Weights of a small transformer language model: width 256, 6 heads of 32.
MLP neurons of a small language model. Each row is named by its layer, matrix (up: input weights; down: output weights) and neuron, and shows model dimensions 0-255. Each number is 500 + 25 x the weight over its row's rms, rounded and kept within 0 to 999. Numbers have three digits each.
Before each neuron's rows, "fires in" lists the words (lower case) most often at its 100 highest values on Wikipedia text that the model never trained on.

fires in: "united", "pacific", "west", "washington", "thrombocythemia", "blue"
L2.up311:511527501500500499495474475532465547493482464541477470504491529548473522491523510547500493495516458538490480544492501501496553442517505506507470540484453528484524468520534511487447504524471515511488514508500546512496533512467496512442511475497521546467475508490526451484523550454515477500486464479542513505505485513512513491459484497501494500510524548501483478510490499501518495476501510473518505489546523459498464485504509491508522484520540551504521531515485481502453481504509479497507504482501505511527490468477479483479497530484524491469511464500501466501536548525499529518504498488473540547494525561486492481474446478510523483464459449486505520539499525489516482487481498509507482473483475540487509527450488529532507535509463530526466451547505482498493473530522533
L2.down311:476504494482461509454521484500520456507515515486533467537456477519469470467498493501492468527523527531511446472521530509485457508486474474482474472471530559543499473486494565527527510465473489442505520546526485447504515519510480486514512509499498524487517502469508473494472526470534518497513524529502499493522505479496502494495476516490481502492505528494494486562490449493477511573489504507522482500493507471511538479444483490501477525512534515475521485450481518541493535487478537539496536460499495503509508507476491490476536518498485483504483536519532493507482499450491477456490540489526484534508475515486510483501510507526508541468478488461533469478510522488557515464483463480498493497519495528499517509517517556519513453507490506547548510525514497509512511485497564

fires in: "only", "also", "often", "south", "type", "initially"
L2.up1023:477553470518521488488506506464496503448554449492495515524517457511513503469474501511466521553465487545524494486489516523551527490465515499519485534501460467490533476485481469480478480483465558501513510498561477512473504492526508499557512479493503437482545482566510471539513545519529529494500485483501504491488531499509478477455500491494501491535515537528499479503475513505483498500537520489494505512500494492504492506510464489504495494515507490519495446541475490482496510511503499502473505457479468500523526503550478502516497500525453525539489511466471520535503510530504506491489499472514501490512515450473513533507550512485553506459499498523488498506510491513520523506533451445472478487458490483479485562499510487498517507458494515516487494485471509481462439477559471
L2.down1023:474516501529516461513550514497487518511494458500525543529518554501502504527505483513450505486434493540512538549526514463473527508514490537470502504556487461488507501482486501471503467464479481495479515525554507463519511475525508537469514491520501484519512489561562505519517510483510510468517473452480478470514473493489468506502483523501454531498490535514512467530489497477464445469520461487500523499489533471485459498482436507519494487549500514503492509503485484498528532520503504494498498501480466533477512469488474466495539543517491541490517524476480527519514486508532542538474459539466480486500491518483499470495483587514535481484492468470520500466493501477469526502499496494530479497502489521487502520503513504527532497552488483495502469486465534472511510474515514

fires in: "also", "games", "always"
L3.up440:521526477448502537507491500525504488472552502521513482511496504504498495512498495487474500521545463522488524463474532497472494481492494522497499511532538488479519501472495445483453440509519514526545522500526472520542526473501492517505488538541517490505536484542486489528497527532513558463515505499494508481508500487450480476517529474498527473513489494513480512468509478496486532526468507527466520445484522469504531532489479490506551492527488523493511475512524527490540529462486483458501474521485491475487474491508473509504507525504523477529474473468463498505509464511450534468474466500449517509512514478513487529460487486483543479470526492486502512466546518494483512483515461443427465528477491521474474470459480504479488471481557526532543533503523506513525536509513484
L3.down440:518448518494474453502520528465510495515543523537479509534508544470521538532532539514471513449481497473456514501523453520525523523480509498496490510526521467488485503514492498476523509483522442533504505488504479482501487476501469496510536491486552516507513488465520501485477520514491530491507484503524473455506484483506466506533479500488478464451468530525529535515501450519498494509516538526517483486495495460498542501473500479494488479500502495538493524494522468490492511477526487555492536488487513475501545461525519499503527541501481518562506528534518492493476479469481504529517515486492472510554497475479456497447498453543542517439486488463520485458534473447512529546455532489478483525527494557497493497489514511464489510525498511473471503500485508522491490477538486

fires in: "to", "that", "in", "of", "by"
L6.up765:556486494527506527507482521508489507479489482517519494507517460498480491478503493443518452455485516517522530529485531475530525524493439500523495518483509525506491529550518490522485493495475520498499486524481480495537517513493484469534498459517490518489459495488486471496521461487483478496512468526451531504437514497503528494527501499514510557486526466554499538509539496457484470511539512474487482525524477525454485526558494506496503502532524489482511523506487503426466486496486488523495465509519500477493464540478487502539487515497507521462479516493537541487479551502505517499461524523487511474499509505468482544498529496509500485561516485455548461515534496511502509555458463490458505551484527457466497517530504501502450508493510510510512473471483507519526507510466538
L6.down765:449525505494512473460513534514494544537561519523512512514481540491494534503481494465472494494493523486490486492454490519503470516522488529509441542520510458515472527499513509471532493503495504515484478477513528505437435541479521492499477464466487503526469481494507497527492513480478490533521512475474498505517534524459452525520534528490509498526481496495504491522524496511505504518521481563490496490530530491436505496474434497503447530475504446512465504521542519536482489483478506504502516459514515476534509466485462493459513505528503511512472504513485482530504484474503519513521499504531523483508467494516509560539524506499534521472504549482445457513475458474547477491487518540503509526486507513535499507509522476459566490531495456496501499500509471505511499491494501

fires in: "s", "a", "its"
L5.up1001:503490473494481509557507490444520484498490510551514540488553530500547467485518486518488447471502483529520494526484505541480495478528520492494522487499490523450524467499452524464532517540511485515501528495508516493512539479495514525483506482477462446533499543533462506501494484490522550485464452527525504496479543512470516498462493506544503482500484477494519526487498469467515488548521458491452492504509523471504520509536506499495478459508488474480511506460484537535542502525489519493508473490507503448543477487492473446498496463518534527503490499480489533472536527469521492509477466525484460478496497493515540489510543546515498506512493477548513460491465486496470475484546484498486556516517469510511480491489513488454512492483484530444515495545497472511498532506477495
L5.down1001:493507497481495485543482485454506507490463483494514487497492504509508498481553510493516516483494461476514498494491478489511506488483506531529500484485545491495562532509484506510508481506493460501523535519458498472537531509441520541494507473470505486453478489493491515492475467531445466473544480519504518482511521513505578522490488531483471477515494501494519503529501445531500505499460466536479493511465549529519482540494489516474518483501484502483543519502506484469534468548535500493504540473510448534501521511495491494510525449463529533521528541474515503464485513556483525486495491507522514450497478521506512528525497521478486485475530484508486479516454521469557459499495468499482482512486515466505540535482502454500512493463543516485540490486442554467497523469510487

fires in: "not", "only", "first", "no", "then", "also"
L4.up161:508504518516469526450486504515516531474495484533581484472467487501523527495524508459498481486473493509460514495473467486470543534465513530479466489494484515482541499500466494494529464547467544545503491500504541545546491538485487494504536491521495471535486439538532473533517494551528488482468464462513510535494501493467504490504486479484499486522514516488473509491495518475500519492523484518479491524485528517506502477478515518507525477488520473502459448495535499464507506548471435505466547494501512518515516471511516474524499504517485476479518521513472525520536506476517491473485499540495534502514494521510480527449528532522499483501442440493467489453495475500511513513537489513465473473487537516490490466499498481508494467476495546485527517503540479459498544515526512
L4.down161:478522500550567509499536531512483532486505504503547476513545512541480473539495489547438493523496505510514556484458544513483524522489517548477484503516476484488489446467492470523515472460541519455502474512528516515459514475485459494498477518531476489517488458514492536501476490491517484502480523540537466508493489518524509485479456500510496508483486528496501503475498486501489441470504517514481533484464453500514488539513513483484523508495530500547475500470505495521535513504517503538469484444531557491541529494488486491516522525510496485484521436491473497473507464483487459484499453514505455573519502488488477508525472508501519497516491509494547524491532523480465526479474480479500507484469478479558521462513515493465517492512481522524473475505523500500495504497499515

fires in: "of", "twenty", "kentucky", "only", "honda"
L6.up856:520500485521483532515536501495522501487488527496485478500500513517504465525502493541508539484462519489481479491486492510507459524481506534510519535515423455511507492494484512469488472553481507517528506507465507507463476531496483466508558483496528520527554526525534498502549521504512484489494510521484501484473482502468503468506535466533488491495467471508485478488513497531508502473471489528527493489494479531487463516523505483522500532491475493498488510505484500453514466544511448497489484517579483535541462513547482498462483475509484485488477482503515533484550480509488532552485479483532474499528540475538491463517540484510483497479553472465461424481518511459519468552475508497467534480485497493471497479512510480495507493489486478503482539554481500487487560491509472
L6.down856:470510520461475489511493460500496507532483469466517506482497469490527539515473433459505520492506524482491495505509436522500514475477496488542518499504528517494534504491560518522494499514519461528489506521542509528512501503543502493511507460500503490519476495545491493494478525490476471534500467519532495501509482480498563504473492460491506502533574522481514497529469454511468498508481518510528499470552507461515518444503493451537494494521496482525503503487471538524488520473435545480510498495498503490471465463505503524516456482474562512502497503512468518525513498506540478493541535522464536518434485480513521467506493497507541508533482502515473531501518503550514512477489494526515509487515521521461480498513497478501499483501488448451498499464472523476492472550497551

fires in: "to", "of", "with", "without", "a"
L11.up39:540478521494468525496495520493498491529477473515501511483539504502493479498499519486466500475531512426527514478437492513492474500508540524482480526478513525528509508530510509515479548457510521491483552532506502513530530469521486514525501502503448459515463508508501494510477471511476539500489481485484545525457514480534483488494477483526478505460515506503504488524494517467520449545538503448514497488497489513500520551503497491463483489542527485482499512449523499527492524513478464464457529477485503489503538492470510500503539462481501523493542492461507518478503521501496519469462508512489487527482457479523492517489535453503508526506452515482507513468480488485501524404528532517502537500496520541517500535478449522534492470477495509474480510482493449523463519529448498
L11.down39:470459517491503466492502513499515494489506520508532509509546501504485506544520497555498456507517481505502495512483504514497524485488521520491490530495478461459533502509516496512502468524517508533528502516511514501524489529467469492484462486539519499488453468531491487509489510547521485447477490515533451509503510560523529448529490506486520480495477446505518507483487486500502479519511581512478504486512528559498508515464477502477502478477499426500495523473508499496491512468464509461511499475504511503526531510532488513529509510498469529484473485506506500510468510491534504508503507521435469502465511456478471476552471538496519479512527471502421423501504513553487524464463517486506455489508533496539474471534529539481516507531545484492504528519478502489505490523492465

fires in: "as", "became", "remained", "been", "become", "was"
L6.up730:524487495504460503517535532535496514495472516471546466523492529492525501491502499489451508421525485475566469473534510523523480498511535514498476501473517548508506498509544480499511501510531542531511466499535537505543503528499509524513496513519467519537508462508520519452506517465525496507521523484475493525478461515494460459482466546500480524490523470493485474488480546482527509516475510536439487483496478477515495489505545512469512497551489505529532529512504471508517502521488495498488521534469453485477486487458476457503450514509529473506487498504500511474489486492539533501470518464517460467474484497469473487511543509474562464491535459490519496532511546505520493477492544509461483510455477491507524498518490499459499501520478540449502488481510482499529520483485482
L6.down730:480522519445476511538495470491491510464479472422512510493518532492514519510510514468519526550513496501521496462507496522522513499510529447513511523489484529520492499510535500503485467487518468506551493462500496505504515503494475499499500452565497478459467482541499499473483513488517487472466518494509509492500480470563484527475499490510525506480514508453483516546471458480481465498480524530463490492488505501505475469527513486509511508485528461470507527457509499526577506486504458495527504486476513532471519491498526454529498517510535465525537528488503473496558512514551536547488486484458471503487532482463477492517526466483519490499517493510527515481460490478513525483491571505537497506500507474463474493474502516512529525483529531506496468516521453486470471560498514

fires in: "also", "only", "then", "never", "first"
L2.up784:488481475489469519502485463499495506493473526482465495486525534506482493464496484514526478546481474471479475483524468519466532494510485481496490459506464504471512518495510488512497496458467449540518484570554497488488477486506520476513465520478517479516531463539488507511521518504491511524525539512484485478487539478526509489497500519485469536494474518490492511521461534544521496536537455472516534539496556502508490471513497502521481484513498497526494477463503513522480523495496473507479510507480460498512557516535486507529448492452508570518490480505445523531453451508502540493511470495471544488509470519526459571512512486537501481488487517455470507503519525493484482512517470453461505534512507472491495516516495529497485529501509512473485476525475491493500554488556533
L2.down784:505505455450501510524519509494456485493536517485493471523518485498505499519533498515463472526493498508528523497516498531462452525540485465524479483480532504526518489534532504521499525516487461516484479470504496479528481490492498466521466517521442521492483514493526549473523492487503472490551492492467506457468504532507527490444465500469504558501462537463493512463443502526541494521526525470509518487498497540502458505510476507500524532497506517530545461485503506520442517512457531499476530479522503481511512470522491473506492498514507537500533544518500476512500520493519509478509520528504485512493478466466445496532530539515493459496520495479457561505532499497489516522480454486486497548510473506517483489531495473523513521523489429497474505453485458503451532521512480

fires in: "in", "to", "of", "as", "by", "and"
L11.up863:521508499520508498492501543500574494482573493466462505495492546493509497513508543484519476538468503461487488487483534487509443521502521499492490525524452509482507535513495478496477559497469511513488511520489493500499527507489539555541521474496511470527472472503488489488479508507496486473469476471526524509460500548526505484491526505517498531477491478505495509528481463481514501484493514534459472491483454506497494560506479484461489473529508488524535483472516457489560486533478510454501498490491487465524514491484464504534487521495530455516573470490486503500493544480512532473502526505519524447493469454535468510553521487499471511493469476537499475536563506455517507508515468496465530506461499532529513498500526509478513520468496492473492492484470505495499530506477471
L11.down863:541474482481507494504536482495492494541504495483497478504528511526455487516495523480508531518486511537517519483522501512474498514464491502483474478485479481446494510486495532499507486537472490508508440438488534520513466523426488498512507491491457483467528539510526491501548491518473461457473516519509484520528510495511516475553515514486505502513488508474499531489488522511500479510475423490500515474481537517539495500453506493515452517505496499528457467506519548543478502655522514516500535491498518488490499445502510515506504509527495523500488517518518524536502508515467505483462492552499490498480475551484528502482499500506498511486489502495490487491472498520495482507495496529484439526505489503541510526488460490492525496494486476475533519476520499484494545524488499

fires in: "an", "a", "s", "his", "its"
L6.up1021:513515474555486490529544514492464466506463475487469477500457527486519475522525521485504534510461495518503493447463484543492493500521498500516530507491506502496550532504462473472464484507531479506491561486479530504568528511494542529524491508520512492461514504500494491496494488479469545513502463491493503539503495503512509470462506511466498523501473438550498534551517463510511489489495456496455517503469475533488502501491515506499490497524509462499504527514445555508514473512525502501516512481544473480497539511493467507478505522539503575523501531529498500467493561528501512505504472525506473480515468504519518471496517539461495499495488463518538452481478455513502491515546460500490510489484502504522497492506514497458483465455484514458500526517501480453549496501477473
L6.down1021:529509484507510524545540486468514508466522480518542493479527511511491454476558516469514502464463506512530517512528508491475497513448502514560483496473500429448546502479476527502460503519512498553509522504445509467474528501467518517510464478510518482448463496475504521469493483497491495485507529530475494543512505501503507499504493514500491511475509433488557540510463472530544528477469425522504510497463544491529490532517495511456488534500484493509537516502455506507526483542541506496501499510512477518473515538519500481476512492484504581532506492501506480474508470492478486513506494498498499495504498469477521487495494450490482518491549488527508531530467516488520470523466479534501504504470503458513545529497506492517517496484481486505524509513440507487496477519517492

fires in: "such", "also", "both", "which", "it"
L2.up764:518496453457498479504471502547454526487552507530493512500518520504532536524465489530474513529465520541507490470520516512516487516510476504515533484516472492433516511478529533508452518481497522532501502489488505510493492478525525504536527454531507499516520504520482514489496509509492522480486490522432530457500524498524519496459532493458529507554499470488500478481495512514489502542509506500474526480543465465507489456465497520519438529513483482523492478565519506518493516445486515513500496498519497450513530488439481484520516529500526480520433498500513524476482474463482474515509497487506481505488470456505505527508504489454517480505508526487511487511515526539529522508511469480466449541490435506540484472501494520497517514496538497476544507489468533452495503520498469
L2.down764:497494508473489502503477510500457455495540503526477537542536477481484568498542489512494497512526510501497520521502493506468499521518483510504502476489526467439491542528481542497525549487463452563516509521490506516517489495492504534515540510490514500502540492525503493492511506553518517487443487515459485488567496474470513521477532475448466497481487463495528482468501517506494488552495484491504465492494527446463472500456480506539467488480500514505534480485522510531477494481475469515537486481512476468520501519461470558466527485524506459480483510446540490503446444469529510533521520505459474498520510484511469470493454467537508513525513507460493481487525481512499516494528526504493502497525463521491493499514476529486503524506497511524496524501505503531501485539551509

fires in: "an", "english"
L2.up218:519484499493515505518461449465511461483496550518483469503506516472503496485494479512468486511514530479507462506435507508540524505465494507503500513487486447480543542505461492489527484500459560482478477502509509482496490519549530508502536442513492522493534490488498478520445485529528479502517529461494530483497507522460477529485535487531520512529520531530471513503485524515511521469487474489503526476532516495518493512486568453525524489472509501459522547544445481477522491506479489504498517492438461535515500487503481534472486508496502498462493516498502579553500453543506514523497481504511534503490487513519504499503455521505517534475508459513477451448522510507533498504507485523491511486521526515505501505460511491504524527456532475488492471520480499564497512514512502
L2.down218:554490484442453507466518497542471498473537460494519477529475519482496471483511482489444537500501497511536529457459469489499499501503511535444479504503523472510499484509510503485548524506507527455532480469490472470514534503533491494490492506533514526502500479489522461511468516499477522498527474505500504496512501491512447538542509464501485497486539474457493485551461523492489489503471513503486516519490504528539516524470513461524559519492483500500518488513447496482517514481552451456491511537494534501563489487488532475533495482498519529488483509501499539491471487513491508539493472503541507471499485545535507476507485546565463492502524490491513474449456506491487514520492476507490491501489489558541472486513493511479493524524518452523500470489508480537504486496487556

fires in: "and", "of", "to", "as", "also"
L6.up473:552472513517500517531480492476518511519514477477507480517506501554516476522523504468510481530483495530453519546466514525488484466502477531545525483485499503457501508547505501498533543448474518523506572528510470483475500529511490534531522528515491506497497460515537554511491487515481502503494505474474514443479490470523526510451533504507502520531498485514473503511518500508538465476500514509481509502518464522480484555478506511476483479523522457494467536478455489466486494504549494503476516519478528470496518476466498489464523489542493526479527525485498505521486544501526500483449482495466482493509515464556515516533515510491474466507461491494510474532506506550468509501501490478435521517464519511491524498527485501497515488467464491452451503518486451530476547546491510
L6.down473:498559481484494484471520462523500471481553510478486511506497496490459526514492514512536543477520530492491487469532502482493518523496481472508481516538477508556458473526539468490508473493469493499517482481448547499503479478497496477516459504502523483519488542519458509466517518502494455484488467544490490533543494505498481475545474467466512484477492503493582519509490510518430527475491487506514509490516506520490514498519487483527494525499498564500509443473528529533529501557475521467501546491488507511530491500510505546526510507469510486484528504495476457489487455476485501530497491515530506484471464499456525504497471475498486518547518477509512506475460540481560459464470521491521480534482450498501491505496494454521487506527504489554490513483520523468498492492522515

fires in: "of", "in", "for"
L6.up232:499516502492510506497526505469509544515453515484485491447514495464512544490531437549495500475517522476511497544520554515545499513502487530500490501505516526482523531497524451538514477474497494475507430510510470496495510459551502509490505524508505544452491479506497489504498478483486498492497483538495531510524531471490503500517511514524494516498479513458500475504505546469532439541473502468520498481534508470501473470484511521501503503478484482511508526490511544494555504529523507460501496473474547451531511487545486484501504470522529488486499500467498498504521515476516478515500492451478525512517517497504549494496517384511476492505465457553487493466492449537500524489506486492492455483518498516519502517497508523488505480500478561520486490484499490457482532535510537
L6.down232:525522472512519470465547568510484548480483504500525548484485509487513439508481478515515495478491512514477491550482506555508430470511458466489495521501513479519513476536512563503511525512481511507499495516488479478486509501495550447516524503500486535456489481475528511560477485504438533495513496500510503476480531544513527547497562521503498529484495544492496447477499537496500521501507494516495519522563460472478501513482520474464504475490488520469518507531489530501501490489524490507507530492514496476528529507524546492485509459505515457488481486502489504487463461477495473536482476481503460478531495504493515518475485542483503465490504534527536486503513486533520505473502507461494487540494464503505516478458474493517462488464492513491523528543491511451492463505465512

fires in: "as", "the", "became", "commander", "was", "former"
L11.up54:514508478532521482512510490534518524521454474505476494484504554502478514526511496497454511463531489520448496489531498505495515474457542475517523497502523517475562520496517500443491474471499511504497532513492493517494496522434507433502504530484496482504472495527440483506455505507496493496496500494509537517494506505488452472511482496532504502432515505519566488530473516468531492479504481506496555507517467504529477495493508494532491498556561478495520518497529548513505490548522475478466441502491536499519500467536464448472490509516453507507531475464491495473519539504533504475533551453481497487488484461524486480494502478516484476540487479482481477495479482514492522486518516506514505484532552489504473537471485471524493474513491512489498491466474491481504538521524529
L11.down54:510546507500512459498499521476466458489503502458473529520509512493510509529550519498452506518503496486508493528473483500431527506475525457483466446493550539446564540515461510483513497489516501483498515503520460499501502512435496469508520481519469469509506536508490521497487493515530475501468477495468497493479452508488435525510493494532521458463506505500505484512486491486538491501471517473507499484510539502503498484497515494502529479509476491525477470533550499518502530545481490525496465514487518482497514467533481477518494513531527451503552454527496453504558483493573507449483479498506530517527502474486489515497508533482488451533501504515495483511483449489467488516497511516531489528553503487492494486497526492512480506509522499534505456499512461500512529523559528

fires in: "also", "s", "he", "their", "film", "have"
L5.up389:496464489457483483521531417518507492500499532516501529484506506473516495489485478531488513505490479534537527469507521509485517501520527467498481554508490511503551493490508473493474489486497486562526482482456528514525526513505471507483490502462530484549549473457504474501562492486518479480542475513506508504488502498479506495524522484485492478501452495500492516463487504490499532551565442533467508499494493512522490522478524513517457494482458487525476582504520485502536484512515508464461534505461498454495507496504448511521486494505460526463500496477508509510503477488470507516520507521474505525475549511515480525504492524511499486475513509516509451537479473498492492491554456492524504550528498529506504455502520509501481483484514525502499550491522450492504494528484575
L5.down389:536508503505562492519515512499514502498519513465544483482506468486478512436518513508469486501481503478474503540486478508476466490481509524509503452497495490457502472496495509552558532512500527515525521506529526522519469523475522490491490475515484520501474498513481524469427514526532448493466511482465503472530516507496503541510480516532515539511558498496559559470473486500465487494465523532510478484502509503487506457473493507527518505463477489492514482506472459500459514525536477495520463498506482518471534476530548497483512473517457507529469517497535498476489504532524483582495535517506495495515483497462508497519521457476506509487501475491525521474454485471477485485498537531457503494527514544496518527487458481538466529468483512514510491512527511450473478505526476

fires in: "a", "an"
L6.up245:493456516528506541544478479492468472476556499530502486462521484513521544497491467535499481526506551522537514478491502504491478522509517501479501492534463524473527493508497523454511515529527520537491543511513472510499551462477517491529464509485480466545480538507452461491512517508513504510494494535504460541496537487469498499492499527488492456506462509507521479516483482496507534471499435517453503507443530475562472498510526514491497448461483512491505488490481476478502500490533484481501500509472502476494493499490502508478512482479496544473485499478473504516513495464536477466503519485502482509545502544511491495505537536504507482488540523513551458478519466470456485454540492514479522472484432495545478523503517529496492504463471509459527489497539469523509536512504535
L6.down245:504516518503532505481487492492488488509467477500540500511469514484496495532520493523535475496447499458499559498484502515486504496517529505493437504478561510517512519504499515524522490526481502484529535524495519502493481564477514511512485500487480448487447457496474505508443501504513484469503454466491507515474509515531532532491487501504509529510455489514534494482516452444461477513473473532496483487482488553489518517481507490423497541521500446512489502522491520523515501558506500477514505485512489535506514554500503477501524475512493529502493567507517490478476493509518510476539498456496472481501502511539517496489483479504511454478529489524520514460521533505502531497466505452469488532491500513571543521527462484467478539445493541480489474517491490513491484467534514

fires in: "a", "the", "an", "was", "his"
L11.up799:480495488487504457516502499545523443480448455504499500498482530462504463490550510526505524511472512500494532485489567530509537531524496517459487533476462531506524497463513490489481493529529482483525500466506452518536472556508480492528486489468455509465481505478469503487525511495508494515489502517503514529526497495471514505514500494501462522479491458446439538499525477512536506495470491513506503500500521525534518533513510545472473529503498482460490455500477560495498506498508484492499466498485544500492526485529511468531524517504531490488507501476515549524472502510508492514504453538483494510464516475535522528490505457506554551479532494479463455481456471477526492490509460509467541517534518496490482519502490522537527479511494513451493493460529491513551537487498474
L11.down799:515523508538487509484517519467490507544521508505538493517473444521504521553510512530485491489483506505527486470485522491520500509496525494500493465520515470481511537516487528493528531486505523484484484499488511509481478464526496552517445517513442500498513482528479450541494496458492494496522463503484521489471519534486507534444466506506485493526508507476569532507543485456496479523522524507490481524497495507503494510509505470498523465491472480498495502493521520528468479612458494473520502527487513526565512492516503525508496471487496500516489529524471452433474521484485492505494542508528491458510550476528504538506504482508466473485502506550508552474521479487473516494516518497522463522476496527504500468442485455527466491472498515512489457503505496455488473524504487

fires in: "an", "chairman"
L5.up623:463474464462445516504473458503538523498512501500531461526495475500518545495458508482495480499502480516537525517522498523471512506494498508490527531496475516435523496509504492520468511516535502480506490476473474522514545452499511470511523491509551481472467481486528519486483511501476488512544519493479525508499536507486449546445515476484448485515502491517536507480478488519547499527482443533466499476512461530497500503507473482540488478499482510502498494468483508502468497513499528529524530542474482524510505501496488471478481496545482534494481495515482574476513504491502506495468489553522522538513488507495506526477556526507477448513534521527531462452509469504488509478510453500502504482483429496509565518496494546518492476505517491473512473509538493529467507543492526
L5.down623:505541516506504499508496521458489483512528486493531493484503526458493480505504458452515484466499515526497480456535516516501568491494478521467534509506484508483533502515475455501452488444504502493490513487502504449488518530474513492504507545489515480504456460481466541503519526514476524511483463488508536471481446525527522491483507555507477551482464458513581477495488530504500513459469466490513461502535510529508484465513466476507528513517479479496486479491457464531519477547498495559527538542497484517513508504491518485518496503522484500503483497468519489469519537536488532533439499484527472499478515548513486514530525499494455495480465478514495495519483462526505493499493498465478503496502524498540480501505505506489506525568489469537501464544493499487543492494510530

fires in: "became", "as", "appointed", "officially", "become"
L6.up747:515488533487519532572558534531505496530505496513493472513529534481470501502492507492500518452493504540510536514519548492510487535496478516497563541505488530531559502518497480491507492512520487540501482505511521534501510508464512515502544472501456492470477467485505525518484515469473504497532489529474486532445511490486462495472489548498504532433487457493526451530453536508498472492501438495474511491542512488460485505467532507522517490533522515471520513486528528514494544473464509515462496529471535456491475462514486458476524481516506484533456496501516505475531505484484487476488510486509532482497546482491469483547516469522504488498475454498464463542529477486522490481518476519480478531489521495464480537499504480494509500499512540481495502509503464474516489471523525
L6.down747:518509533506500486491446448467525469507497463463531515546539518484477472491525491494492503587501508518522459473479480511501534517483516483474525478475480518487487472509507489484486464512494474480521503517504517474509458478526472524488473517503543469534519505511428483525507535492544535493506516511501463482470440460526515529536507530486516509484531496493516541506478436503515529480517530510514495471463512498552536512506515488510526498511473489530494483484465440494468466461506499502501503519526504497516509496496534483504483518479506490517514514484517498521516506519508480504492503537540454498474473489506480554465462476499511508496475471466496518518505537490522530474503549478500510445539467521460490507518442505527535518490513448504522518491486470500456534484474509

fires in: "of", "involved"
L7.up496:495437458494502527509524509475521477474472523487478519544494474513463497530506483478464511509508513522511471522512487501548502458515488499450513493560456480507524512491541489485523517489457544490530473504516480492501490503482513478523508477503504511515473507544515479505507482487524511510491446495550483477498489546527546457499501466515497520521500471505483490504534555523463474482447511500436479479496466508547468482557518485526466521495506459507483511501542517471479487525477500479500450479521531435518498493533483483498510473472536504524515415462529511502517483474507523515491543489513512499524499499519554477484527480535522501521529512519476506469502466532514481491535489500483463499519535479494512533493486471479471478507527529480525530529507493496530524506516518
L7.down496:469509509526515473469475553492543539492501501521474493520526510488518460478442469467521453527488514507499524461464503480484515479502537510535511470544541483565508549492513489478508490529534506502512519513501492541525514485514493484502494480492461537497501481534514504504509451484464479497530472471500561467454496493460503516533480484478528517475502518514473485493511476522515508510477508531522489483508477482490479503472507529473514517510536520445480533531480510520535472452523495502482485513508512507486522522479525542535501495465526511467493512482492512482505515517527479503506500454475472472501523504527505444489491419473490526532469481504549527506481498499481480523451477545510480452543453513510539459514480514521470519522454472514519486520498518487489509500525533

fires in: "also", "and", "as", "then", "it", "often"
L7.up674:474479537504495526514481486514519506528554470551503479522498470469514491436517532451504495482497486534496497535498519536519488548505492523485511503516470511514524496511486483525496487496481489540523510486485513495488487515462514522474516491527548543513516464464521547486483521469519518539513480482482530450464503503498537483498518473479510509465501486488517494524495519510511535549454534474496516513480481506492502462476523507486480500519486506496510485455500466438547511499520471483530499464442533485442482494475473506470473563544496500515496520485468509476481497511512431474512509522504521524500489484548496491521519502468501527525496437507469494541522522476498554497476525448474484516456480501510523516494529499493522536435495490449481503509492504489516522503512535
L7.down674:527537497503480520495507530466505455490529500473496501495494496441493492477549509494527485538517503524472546494496505494481537517500506486465499503528501477489510487499516478520578481506494525511486507479510501535504491486502474501555456523510508484552481498540497506493494484491517489464456482500547487501522480513504488538527440521488528508515460485423524526483439460519482473486495483573539502492489517518534510487467506472509507506514458528521460500489498498483508528523486478477503466497517543495493498501502526516459500513486482517473492444499484480484482471516493498522487493475484508500501515540432472491486491494534487453488485512491491525480504524513514493457469577530528486476525499530533498498519482489483473568497541492516497514480484499518459554517513552

fires in: "he", "an", "she"
L3.up976:516507486495487500465497476479532447517504482498462445509481503523478532466534475521495507488509503508522487493492466503521507504459458516492464488515491491465478491500486520538496458492489529480548485501518525485505527470498445487508489472465496473505504487478527529506474491517477502524559494528497504533487519485531547528513575514514506512487543497477534549536515519545491469512508513526492523551487485496511502488506495500492502491512465462503493468518439496529441469460497509534492491524480445540459506499458476475486520559497491531445519504499518561509494524532456477458501517507508514508528500495517517508493488546451471499508550512447506498437492469507530527488499474511497520512532518531528498477490501466480509506498495522483521505505474482481465512513486544
L3.down976:508506465503511515498513546500551501485515448512511449507450516494501525493498476437445472514499516499547510484494526536459527512474510518495480508524490448452506475504491546495548475500499519473512495483515498482521489495523529466494470520482510491492508462502527481496499480504507539476517442524530504515480501474499514545546554520498504484502513451456501495514520496551570500526469473530473495503544471484518493457472518505499546460474519482509522502475485524523511463512509490504467501496527486492499528509461534470503499524509508538532488523511510517498502551493503512532476502459467492485510520528474485502516493502503500483489533468502473505455438466530503531501518494511528510493509474537530534511516496443460538510491460460486548479487469495512480471520488528